Weights of a small GPT-style language model, trained from scratch on English Wikipedia: MLP 768 GELU, vocabulary 2048.
MLP neurons of a small language model. Each row is named by its layer, matrix (up: input weights) and neuron, and shows model dimensions 96-191. Each number is 128 + 32 x the weight over its row's rms, rounded and kept within 0 to 255. Numbers have three digits each.
After each neuron's rows, "fires on" lists the tokens most often at its 100 highest values on Wikipedia text that the model never trained on.

L3.up41:096096103087133112194140121151131157091140064106169121099082119129134105096052118079094121179168054187103124109095095080171167072110171133100143092096110084146111090132130141118145121136064123153162151111154182157188118144123120141146065106109132134106138110166122125173167150134136145139
fires on: " in", ",", " |", "."

L4.up42:104193173147077094170150164154076143086139077176123120113115131143087085131148123093129130064135135140075121129118106158135101150163141093090150120124107086130187112149101162069144149180078166168118166131118213151125072133138126168160138143148142140211155138151163153111180138156064161120
fires on: "ol", "e", "E", "er", "b", "ce"

L4.up695:134157139095084107138080128073070149103169129112155133119050116128087181135129113116139133096115124139083144159162138110123062141104146138139080127109096105146134127063158148136149189144138102153103100121153148185162143119103061144128136154129137133078113155141097092107174199119079088158
fires on: "tion", "k", "ure", "ship", "ation", "ations"

L4.up567:131151160142094115159141134138136115112154195120162118114141125124152149086065136123122192127225049119095131162119140151149140086067136095077086132111134090190097170079119148111120116105069113115094081181154185192159108102096117139150154103098116159136134077161135129107151149084087139144
fires on: "gu", "ru", "s", "re", "or", "har"

L3.up293:141134152137126127141135097134125107147133173160105114149164089179120093079142077133135138196155108096103123121081108083190166086088118091168105166112130135116036120174162111122171150132084076159073129227127139161155123093147099103117086107110131147125136114090170130054112130158074149104
fires on: "l", "th", "er", "al", "ol"

L4.up12:114097102117104122135153148140092122087163104155132160102118131179081082071048080108181197166146125090110148183111145164146087060115139138128119123108097162162138106163136109121124126103099073176142106173180073148164069179142126129161142130106148197118150159109175111079117095124117175139
fires on: "d", "r", "g", "er", " |", "co"

L3.up571:121066174134060086178120189104105144094152091060214106082110120110097159142076158120121162112138146129101114059120122145146112146136158099122144136112117093113118122087115172115124138103134107153155164157130147185165062165146125101178081130132132170115165162182145114112172158129105115124
fires on: "s", "les", "m", "le", " and"

L3.up621:172134102112133174084158140141135132089122222151128129139114106101060115068068122141112140156085121111136171109144101163150153162108142097138131157148122078123173171123138182135142154179093106144137108089101149127122116145133155119118108067098129163176145189125146106123143155075149182169
fires on: "al", "ed", "i", " of", "en", "it"

L4.up670:147127121131132063113082118133153116151114115128117144161105108163099129157131148154181133113074144163145145135141120093104056164158145073099115114070112105156096138116116176121074147129141118108111158111129174121120175175106146194138089143119114161110146168125169072091137112123075158187
fires on: "ed", "is", "ck", "ting", "-", "es"

L4.up302:111123103098115100170152105119146126121158177078105181105118126141101075118097112126148136098086051117145152130093154082135118066121144144085094178146125107175106104099128077128099159158163163162126078132138157132242124133143100131053123099150126187081181140133166126105115149182125144119
fires on: "n", " and", "al", "ver", "il"

L4.up152:174183209153118143100148125123125132137180179111152098131125094148121067097114102155139097112098100079118150149145084108118126170064136139128094133135096120148109146072087141137175144155053156094118125104121148140106161152160082099185093159112176159109142092152089110081124096086139110107
fires on: "ed", "th", "ic", "ive", "in", "w"

L4.up487:124101092121084135110178119096083119058170123130168099094116127121071094053121120189155106145104122081120164186118145116165125123117192149089151154155116093115154138119092125091178154167211105116099189141166093112089139125195125123129170099131151168145154139149106115098093128105148128108
fires on: " and", "R", "ir", "r", "ct"

L3.up461:044111168142111095198167147121080154094148140102088140104142122172148184147128069121118165164193107140128164088107121120144084102100131131154097120099105112180055084085126115109223206153129136106088093186115095132176099112196193148121110111135121131143137095132159102121149143091155085101
fires on: "ing", " as", "ce", "ne", "te"

L3.up671:113114132112096106136118173103154090121180132112172106128121073135136111123110088116138233137171154128124170197137136123111105148113143130080146121028144118101153086171145147121112115134102171110135062133171108148146169158116122186157098154126098113129143131141149094103140167090052090096
fires on: "al", "s", "ad", "ur", "ed", "d"

L4.up333:138136100167137106167106162116163118127116126071125142101097135102097127084138155095091203145173119104108151179120131171168113058081155108145139169117175133129033179129147204149132151102162121124084101155091109171155057095129138084100083099119126178096106131116106065125099061136111131108
fires on: "s", "ne", " to", "li", "l", " for"

L4.up427:090150189124099114109177152117132090150097112162105106085089124153114148097081003116050163134140120166163129085121137136136137068084168136118115091135133152113136167115093178103127162143138126105096168109135171152109053133183152113124145123142129135098120073160077073119182141116141153142
fires on: "k", "y", "ug", "ar", "ga", "c"

L4.up535:162113111106107161058136081135092182153131153142168141126107138144086111082076135136154088138085033120091161160117169151164145113082104095173108104094075098147077117098115152142122186132047172172109175157107211140147120087143083097128127119146180171108157118154151111130091148175139153111
fires on: "ed", "r", "ist", "th", "old", "an"

L3.up7:097154169115095127156151150114113159131161160134085057040104138162100124108127107153107084125139063113205134130139114092169074062095151158119074199107140169101064150053102134134132168119098073083081139145150153161156170131174138166198127128130145133098146103077099152077137129147072103157
fires on: "y", "d", "s"

L4.up713:139134109123129058084163125141162145090150136128140130124112148134142132063099118135096104136162117126127152158129062095175153163131119107082117176121151151099101107054103067113137166162154085114105097128183155151097116122154113132159116085140077144129136128162121131107153131138131156137
fires on: "ak", "c", "et", "on", "a", "ab"

L4.up230:129143125083134146120113107139121131170191152122126095176093080190133082150136104156154137168108102117134104107065132102171116137085132087166130092087122117166099087095118123155132153098160072119157115132128099157182101107132140162153080111080120095130153107093150168158211180111157071116
fires on: "ly", "al", "able", "ial", "ally", "ual"

L3.up709:122117126091128152136091120135105130132149111141154186084140155183193118125143120117124104125096109124122163132053130152120140081164132120097082143043123080201094121058082116158202156156135132193150049138136127163124138125167109121134033113117120107131145133094127121097126162103119081127
fires on: "ra", "d", "ent", "hi", "'", "‘"

L3.up726:134102119107091130085146104122062145071148114131121131121112131149131147182084133136212188166115102122152115133121135138111120163113080103140166125130066098116141162067024162123128120127110204132100105153136158174119073145147141195159096108156136170155124136124132140116104175164092098112
fires on: "s", "ne", "ion", "ment", "ation"

L3.up604:087099130195165140109121190172149117137153106153140150125150128131117083084093110150112143132146109163140166199162175153164058099157155145112133145116104123164150091109087075124143145208138051166117174085150098079127100139129096108149148120096096088109179128103152096077120145088167157102
fires on: "or", " can", "os"

L4.up112:153134110138127128145154134112099141100161104216133113077116138151082169148140167100165129146196143157093085137066095096102101109110088118065114135066139127154094147108108138125138137091193153180083108131117179124169179146123135080120114171125182106188206104081140138113125113092083134072
fires on: "ta", "cur", "ca", "ba", "ence", "ma"

L4.up694:137126123090126117104102112089160153128124113127185163123144070180119112209184095137115178122128125108122149167083088136125142138120119151109070103070095051110104151117143157123160107118121122172105118119185111115134123111110074144227092147093118082110156091145140119090161077124100134056
fires on: "th", "D", " di", " Di", "é", "ed"

L3.up409:081110078110097158130153171134170159114130131144190093102096091189123101103094146136088093107184114151157112123135150156127171134116124127023150161103135086120107162075080118138120184153128118195123174136114179138121120139218075106137122141111140126203171096143096106133125057132152162168
fires on: "b", "at", ".", " At"

L4.up734:067123110164112130131171136094172152095158177146203210156095108115130138114096113138183122130143115115087160147116093154145112089138144138077124158124132111098019173123157102127102116113092109129081107098085109153161117152181139167146098144115150148159144151198152115129145145096120120095
fires on: "at", "ic", "st", "min", "und"

L3.up101:065114177087132159167125174098134142080144130142150197155154114120130083187088166117128142157141142108120145196114109117107117107084083088116061144123125137116166193085090096042145168150170086170172062169115127109139158141159107114094108059147148162083139113086138114073107193115090120061
fires on: "ar", " not", "ha", "ver", "o"

L4.up67:147097111146105054102172171148149141139190154133160109073116107156061135110120133099130145130195097107122146114029151138136107085136174134099132148120139156126122072124085131112133145146085137179135073107182113122136141090128140145138173173136161108110149149107104092213137100110181163168
fires on: "y", "d", "ed", "ten", "ved", "ve"

L4.up608:089088071151150081157160130146157088040148143126141168108057154094110153150036057118155149186147108079068160142128108055170103147141209144101108088138127089159064171124136143159118096154116148144140183106109090196168093168154137173151107113140153120092129172109135091143136125130135143147
fires on: ";", " |", ":", ",", "/"

L4.up36:146117112082089153179100138131121174093150158133153155121163096178177080136137111178135161157146078086087107200057082156201167083090137129134105127112147112155125123058117148167165157151156093112146096109168082107175138144142101177078104096094182054134154103086104155116207119108102127073
fires on: "d", "ent", "ec", "'", "c"

L3.up283:093127116104155168155140140041106118133162155100070204119057070146123084185130071116161146170118128143153139166084136075154093091114044137138077139094110073166075126072115141106120155148154093130072077196131179127151169148098130130173154125116129130097162141093201067145139141128085065122
fires on: "s", ").", " =", "ly", " that", " was"

L4.up635:117147122137145127138234154140097196087136142120219143110101088151092135165124116153138090091130135137136165208150105179172102136171116074126118135109198091185139121016082121130152179129086114141118103139202183153151080124150127132100066094124090094163100145097152124113103151122069146123
fires on: "us", "bo", "de", "c", "ing", "is"

L4.up142:127158147123123137105094127168155225119186177133190170114074120148118102128114111092112091127106127115123125166155145130179114166060098116163090132110073088164158093116099085129194152169084128127127115164162204138169102111104128101144139113161105158172139204119166122103179134093113140114
fires on: "i", "um", "act", "lo", "o"

L4.up314:145160145138135123098113188143168140073113156100165209166133083128126147067084115134124143133139107117153151095071089133116127147138148152107138174108106139142059128145120174089172177107168130142100112149162141138113151175184100131132121157122098082196126143125142114143134084072154166107
fires on: "al", "ic", "st", "ent", "ut", "tern"

L4.up629:140103137138116107184141142114152203073108149122172195134135145118131112122127123079142159162124102077136223093084162130195037130126128095081115150089134073128149182076026138148113138104138145140149060136151080152132166108158151143148080118108143125127123098068108146089163094142136169121
fires on: "d", "x", "k", "ra"

L3.up158:110135105096143142123111178095081147051139126104114133096081088102090138170095074071189180131134157098139131173069171141144085161145140081129108137093086097131110173133113124115119121131121131154083089128175150162132141171090069163126081117122132108179162107166088079127143172107086142141
fires on: "us", "ation", "ver", "to", "ne", "ure"

L4.up87:132162139108133158163143087155145099163166172113142171148052090095181126095140160078110135137202098160121106123087143153103134094109156107148050166038097073165084059080106135107131162155087082126151096086148153147131111121200131163135042087128118122157159137118103085156170158164178098126
fires on: "at", "st", "t", "ly", "if", "dy"

L4.up370:135138114156089112101140157120139151166141156068203101137035139202118117101119114093187127134142067148129137139127174087073139154110150121089144175093091086173160142165086157145154148132098048097110139097138117141124125145106102158210137180147108166117173144132128116124158132116106141151
fires on: "s", "ist", "er", "re", "al"

L3.up439:128158123150135177109166178179129123106146125205178146137115077159121133150129131130195173182136118114152142200149131146127058071098132111167113115140084134099104141156108134044137132110123118199121112178120123092152048122135145081148045146107145155130129125118203086104162182113140156126
fires on: "er", " first", "r", "d", "ar", "z"

L3.up589:133174133146148129111122162129117150134139137120164142103163145121049114121109115107157148160067103196153110195092149150143066124099184059146132135112096172093129091141106163051129138129091091138140168130110159129111138163085069128146195117130123120140161091090128053134147171128164108149
fires on: "o", "n", "or", "ur", "er"

L3.up660:091087111113111142134116109176166134087106117168159155098064136181128147104155183082177162085138076121106099134105095112120119077125178142075089156086078145157105096086163131145169174157120077174139100157119209114168184152184136108106179046131183115133135123115165157113088161056090155110
fires on: "d", "ing", "ent", "out", "w", " won"

L4.up227:096116147124139105147184128163141096141162164139117087157101147126128099098108142127111105144084172140087082110126151170131131137114173086125099093095107058157118136104172124175120125146099118096117133119122122151157116128141128150135129135135160163102182147130081074100119204142072094130
fires on: " for", "ing", "hen", "S", " by", " over"

L4.up623:101180142140129137127166153169119151095138137116172155166088156138120119106114086115119154152090096116140174164068141146127168146087166028133110140101104065104133130167100124163190181134058047161067182076124138110172115133107149147109085073156118127133153103097111094142083120130147132187
fires on: "il", "par", "ul", "un", "an", "av"

L4.up738:120093132180111092128103188110145145127134152169137126119128091112129104081138107131130089061150128099120116197096134070165164163171078076155081096116124108137099077107095131103173170154127138177144151148161127163191030115140152095162135155115178183103145183096116158136150139111128119047
fires on: "ci", "lo", "u", "i", "o"

L4.up397:105069119175113114132130115096046174130136108101143070015117083150150085156101114107122182111137102108104127152123109106112188117153137154138135081136115114112137153086126131155148144098097130163129156188113103186142080152127128160138057088144119136137111111155160078128122097102124089139
fires on: "s", "/", "de", "le", ":", "ex"

L3.up460:094096122153082136118154137100116128101151186163164135108122133147077104127116144055145160148119099192132128174120122104073094215135189079121137169086087145140177170117104085143132177143132157132149167054129045161064143139094104132148101130085140098132122157129096093093125125114084168135
fires on: "ar", "e", "al", "ni", "é"

L4.up51:072151147125115147058110203124063131126135181132116162119107128131077083129093149133175191138169079171118094112055138146156160097157143073158153122077127132143108120097069136144113175161142062172094132162175191105094124137132065079165112172087145091120192141153191124096141166115113139093
fires on: "t", "or", "re", "r", "ru", "ative"

L3.up34:101157119126151146114160137094166173151141157123104143121110085128157150133140152083109104140160072188078086145092071018127125068155127117107148148137129127167086150115123161115098177199120119131093116140136162148149065116172145116093132141154112102165110106063109141146138109097142165141
fires on: "ur", "c", "st", "se", " All", "w"

L4.up408:100100085102123085174166157125099113096179138127153104190090125150061073088134159093112161084101108127096122123128089122184158160093141032100103132089092081122159112075127146113167153224125145123086049126127129090154153121133110122142094051106105185144153134185144044125114213137140106160
fires on: " of", "ing", "ed", ",", "s", "ating"

L3.up521:139109121157087134125135156101108138093175183134166105077123171138087065074178118169124119161104121110140201107138126129134161139111189134058087124162163140130144158089121183095147150126135161151102085144112163129103112135108127105119165131161186155099104139112095100069150083089043129112
fires on: " of", "r", ":", "ner", " and", "rate"

L3.up582:167118141194117099093128107109150145147158142156134121183121114139128089111130118111137173133098125120196124198130142178130173129119140111149128123111103050179107144115144151161166105152122110136115117090132126127149117116140117113153058122151128194156145147144102118089149121099108171036
fires on: "e", " Pi", " De", " Bi", " Pe", "re"

L4.up497:098121150138105150159138153127128164141159144136115119142104119148063165158122050123116143181126073173100152210161104104094119120119137103150078102111101094167095129134112106065133155103141124122090149113074163142137131099132134134137144114096141163180115062190181087147157144042146084155
fires on: "par", "ar", "s", "om", "or", "her"

L4.up592:100136146100090113152125080160146121073156113135198083135081132134131104099098153135182121151091073174123141177112156157139114093121180081076119152073124116110177153138157181062201140157109146098142156078162081146131103115192151157048109120124140152135154080128124165128100154080139178120
fires on: "ed", "re", "h", "'"

L3.up140:143138192144125117133160090124144142132146145088177193186088124202130106114034124129078141107143133153102113167131113100153118131094146134102051061100099116137177147080152122071151147146169100125124126154119168183111175152114166182170034116122156166104185153109146137069157189152106078144
fires on: "s"

L3.up755:126150148072069154136147100127174095100137108178153094156070078147129143128084090091190103242112133147114121135161139180167107136080147074079106135168079173091193125105078133123116161132114130092150153115121077182146122171142100124081086127119137116104156101137157126137120161089115108123
fires on: "il", "er", "ed", "re", "all"

L3.up144:060139184144094079121136153105138141147151095174183129106114099134090064103091106118150119184111064164148085160119107174094106149146145083080089156139122168120180152112149104099152127142102158130155167097118152142084088132077149141163089128139101159107139122121130107056173151173114163107
fires on: "h", "b", "r", "l", "or", "G"

L4.up453:131139181099067131066095179083104104111135169117134171096129106168091092134133147094109171195125132112126112103088132144117125104138166121150137138046150145102101148132068167150149109150148043178118110153173107178137151158153087148126121101122150092119124095124131156144140118133140130159
fires on: "y", "r", "or", "ra", "lo", "w"

L4.up524:129167157071172158142146153073133147113123144115098177125155066151140062178105132114078123183142131102168085166154171121139150093060138058172094098050104115158113077077140135125158189132182114100106150091129140127160132109185127166129100121108177126143133129135134067134129212122132155102
fires on: "After", "d", " not", "st", "ter", "t"

L3.up137:154141108073118100073140134092084115107133149116163116164090126183143150069147065148113124099130166148073187118107138110142104128133136127081076142105122148175104122110120132172142128155118125141110110124122143150141121129212157095107092117135179201157152149076124120185104112093111166093
fires on: " 3", "E", "st", "t", "et", "ing"

L4.up174:135133149095149081182130138154104102136132147145148191107136148138101114077107129124141131114083073205114125138115116091132144135139110122120140146152068048185045100124115083135158183124168144123165170115162193081159126134137122185190171159108196109095169087105125134122151108109139103155
fires on: "f", "un", "va", "an", "n", "vi"

L3.up183:088102202185164162136126153108126109140119163128096155101069136101118036142131115132104082169131137149155139118089168115157133089077116111098092143074119155093116063136118124119221151123143081117098209132121136142152152119141138151106120100084178185059132174109112153154165094115148098104
fires on: "ce", ":", "ing", "ti", " train"

L4.up712:088144102065104168092134122110108189111157154150133116167109108145063094122116062099138130183125098149121091152124099082086116177077106103103157190128103103187127107075095112142160167134094116172073060114154145153152159177143071168187164118095125136120146128113110152141196125139140112155
fires on: "al", "ant", "ent", "ual", "r"

L3.up47:165132137104151141134149112124117180155172128115096161165058104188131130116083103101128190134191124112127145139100135074180104162091114156134061148063114107155116110161102129153144158173050061104099093148174082110165149116154118192183050149124085157184128161068158121053136100140116090095
fires on: "s", "d", "ed"

L4.up495:158170127091114141076137132170143122103219149049145092126140088125094115092075129059198160162108095132153181129134176135109089123110191094117115113097126102144130169118101140148095130157129079132108147113108126143172105153156147123183086072143113182186126118087140169098140111117116163117
fires on: "ph", "th", "d", "or", "le", "w"

L4.up437:084128130116079098179141119116118163143099139110152147118124152187111116117101124167100144069113142099181107091068085127170111076105126089113141173133121082142091128167094140095087148150107165114131123140154149117158145111128027150124118141136125167108181079136076128084100152174136169132
fires on: " at", " c", "al", "n", " de", " "

L4.up700:097184172109157130153079105125150107107121152128110184149112116033195120155119084075132118219110086134142132137081140105134124099082143136112107088097119127090155102114074094054152163150162124149106127168121145142175162148140146102119121118135190194088226115130150166124096104097135120113
fires on: "vi", "ver", "ce"

L4.up17:078130183131156100183117118158101112114145159174107156158089093108113080137133117070136133142140069163125157070144133082127161118113117105170117132126139090138135131089114107108221151173120078136191135134216104127138143108143133102100085119118187167090178123086161021150115116096171099085
fires on: "an", "y", " and", " or", " to"

L3.up486:137129165152130036127103164101128113132144194136161121138123078199153152085138106066073119140152100180178145159119089110155065170148158082132159192119118119120160092156132132097115157060095139144127167076103121131090104143098095149203127083138109110130168133093153105100100137094080159140
fires on: "en", "e", "ce", "fe", "al"

L3.up218:110060104136120067106110144099144107170127139106145150101110099109095132067132143166100173135155136121121095120127136137117163098112190129151154157045128172156006073119112117138127132145159087102138141094178144171196171094110097206098125111108141143136164093155090071106192168084160138156
fires on: "th", "vi", " of", "fe", "ir", "tro"

L4.up301:120167147153061145192185175100063148063164154170129136107135118177075107126119136089141168114168138162170112085131127096167116128125120138099113150148104119119091130138049132134203139131119134091075116149172145145152125141102153171193035070041091183185133103101112139110141107087075121094
fires on: "ish", "hi", "co", "d", "la"

L3.up68:146142189126149076161183160127142137157144163171086089124105073104136151159105138153138059176062144129095175152137139079113104141101121162119098089113140085115060163083102140097133142113152146073094143110167111181159138115125172092140121155083162173122112122139084120144164190087086068097
fires on: "s", "ing", " of"

L4.up457:120064109131140135121116127111132149165162104185076087061105120178177111099152084101128133176185156136090112182147128101115129192159156096104092124139181131152097120108099148073159169084166149080080184131146086169150138159112078092173169141086120160118150158119085106113077145059098113098
fires on: "s", "y", "ro", "ed", "ator", "air"

L4.up160:129079159183102094163137117155116114112122099137185118119135165136116124093095178096161096145100106117127105195116126143105076100092176125028100166158111145111178137085119094089170153156113143161145124126167169156166125140122097095128152081083151100131180135149167087122130113144149160162
fires on: "w", "amp", "in", "id", "ent"

L4.up306:063130151111098169108136147120154099158124166068099125112093133213145071115113101128117154166142078144096158103101105129127169093155177122105086152152131084086144160152092156125127192120084069192118161099141102136145115127161102170080181080103136153164198103122122115130167132084155103114
fires on: "ar", "en", "t", "ate", "c", "ot"

L4.up410:080132127143117146202146116114089133096139099102137130130108101131134125117097149097136201166171066115071135153140100046122101122028086131148139148146120119105091085154118112113112148153139102137079123154104102188172083133128115123152076100064158185152170121141171168033135139146138138089
fires on: "er", "al", "n", "or", "ar", "ish"

L4.up621:126107091172149095067235111183119148136188165111142221143047142133112147082124118155158139132139166097100126180093132166144113134117167052137176114094092143107127137098085124112135147168106138186136092105150173176158129168172111115103138093147145115151095166152100124168133177126132103102
fires on: "ing", "re", "ra", "at", "de", "pe"

L3.up320:084085094161102091129088170125154132100125184169155168147103145157141148102142108085135106159175113130133152097046143105216093092074170111123149194113140119168065149105094145096150183208041150140051145102113118120111118132142077157148121076151124119109133111120078116092119128135130204170
fires on: "as", "ult", "ed", "d", "or", " or"

L4.up493:146150111077070144131104152102155150137135227103156131120105134171048122102102117066165180104088121144099159137106132163107194114129166092127126136072117087081158143139117159151140154162105222081090069073112145148108166119097110143123122129105157161206132117144093065095205098122166111131
fires on: "ar", "al", "li", "en", "de", "e"

L3.up332:152134159137138084103120121209152123035132129102149115162161101114104084111100101139072162165132103126175166117166102131137092149108118095062108131135099047197160165096104136114090106165170083149108103179142178152150117131164124140127083155158109094183145183157106165137139109144086165131
fires on: " Se", " se", "in", "al", " Th", "C"

L3.up483:156166158179094093126126103099145151174165154141171086163093143125124149141101102156120125117181158209105132181127197124140181118105152085151107116109156128115137117096051114126151168132098090092078126148114143168126176134095084158138083114110185144116182126122095104067187160105140072094
fires on: "s", "ter", "la", "ship", "mp", "me"

L3.up315:175162112159112116094160176078124110098137146153116101141116130160088051183126140068139099138079090159099163098101146141097144203174139093084126149131115164167122187088124160048090172163146165174128148118110135148157092129176116131145068115145133162134160121106150155129169109121091111075
fires on: "re", "e", "ol", "B", "E"

L3.up117:119166124130096141110126108168135114054167151147136129139187097122146076096137092115124136161131151161151106088176093171196107166160125128120137139179065092129162199080119088064127136160169136128121087108089088143164054145153075100144135138128124116129139088113109104142134123100121224118
fires on: "it", "N", "tor", "op", "al", "in"

L3.up534:106131156132091127105135185150148132100119118169101108105143110204059152159163116158167136143113179149129203140128121064124084105101142101134114166074128079117054168112133104152115149144191123128065086121120108105102181099163136165137123183162108169118120184132084131058131137120059140075
fires on: " of", "-", "s", " |", "ed", "ance"

L4.up503:088130122133145140118149137106135120147144122158116181112082110200082130156129074098102112173133168164102077121086105134087149139120085116141069130161110144171103170061119129164180165120131102161107131186094115126101130096169159103151113070118139100159148074129111117104087146116066123100
fires on: "st", "ward", "h", "da", "ha"

L4.up37:163143109141056136121064213124112151122114111139129135124117163175132133085122133160129178198207074082164185130150127065159128090174189070065094173045155164183092145137093174157151175183100134194135079112114128115149144125158169193128137091086160080090156098051133148150139108125123173128
fires on: "d", "w", " is"

L4.up25:163142135181062105131122201148123145114117105172189136089136165159121088108149147110099163083083070150105202125081094153154149075144125079110113160101098094190136113160085167163178184124090193132131091167136115095163088154161124102133134076094115169124141065104105131102158162118149179083
fires on: "w", "b", "t", "in", "n", "ed"

L4.up78:052217184100146141134176083069159152122119150126148199136098110187117123128068100121100115133108100134135137139109090137114111167076117116120137137137082099152107129080122119104149150140124058178121102139095168191154157141130137141150090075133138143139145147171134080114138116167063151126
fires on: "al", "ing", "ent", "d", "n"

L3.up198:153200151142063130127159126128167180146185134150193099106139115195096159092116063166107141129142102128163141116121152176188119129121161087107090119137140115106099094057101144094146171155115098105134130131132108186136137079119143126175105083111182102153140108122119140104133145126057158140
fires on: "s", "d"

L4.up740:088123132133129085080138104110143208145167155160116129053109111177174136093071176163085190140106132175160161181069092072124069114091173107073106145128156123179107144093109124103109171153142140165124118162156143138170130134167131116123141126111123080151126110047109220093152138126094170144
fires on: "c", "d", "n", "w"

L3.up256:093120138087105087101133120111145137142204155098158136128156110083110140123126137120128154160164120133155183103169146137074070090139138144050089189087130153138147214102123098125139203140147125147122167083117074157124102108219083118106084120075159169068138115148142133103128123120105144104
fires on: "age", "le", "te", " to", "d", " that"

L4.up248:072096129145120141118125107083150112110174098123132136059108107148177150162121147095109175081179139085144165133072126123088100100090093129145112155107107145166141150138097226155088147075167160150116113187080104145139098116122108118208136119128152146111138183153065116112153083119112097141
fires on: "s", "li", "ch", "en"

L4.up121:104099145110172095183146156149120100104133163166160162137132106159153118156132158096143187118164108121082096145103096093140168153157174040099110125136113090122083141136129079091083122207139141119152066149118164142151151110149128125104072152045181088128143148110117056123107132073154102096
fires on: ",", " to", "),", " and", "on", " would"

L3.up444:106146174133034080065170075139073154078136127112107106122111143195098132141114118103145128145135098222109119099119117152168087143185165079133160127098140098182154115037080127177135146139153125096123176134115139144100105122143149103110091166073135155138155135108099094078079125141150163110
fires on: " he", " He", "he", "e"

L4.up126:129143109097100094077163186143124137127129129112134149097127111092107140093112177109141171095150070130114164150089136116159133093122135045143128161122094046163086096110112124138197130151084135129105121113146142142160118150151137137141173096172123089153187166079110158138143107058081171114
fires on: "mp", "f", "il", "un", "fe"

L4.up393:117144141180102125130142152092107105080135151171124080122137129169173168137079139112162146164169039153115178064166106106107104070112160169081137131079112120149129168106151197162127161163075117114143080147107156165166124128151140134150046090100159126186147088151091158165174158115139124152
fires on: "u", "d", "ar", " is", " of"

L3.up292:118146105089111143099153113123088113074134114119116171100106116152099130134158109175150104126119111096108112144092158154086134103102166088115149154160086128147151152105140157086166176132039180156070141106149183108135149203198099108133082036072139103143182109156102128126175159133150166126
fires on: "re", "st", "an", "ight", "ing", "de"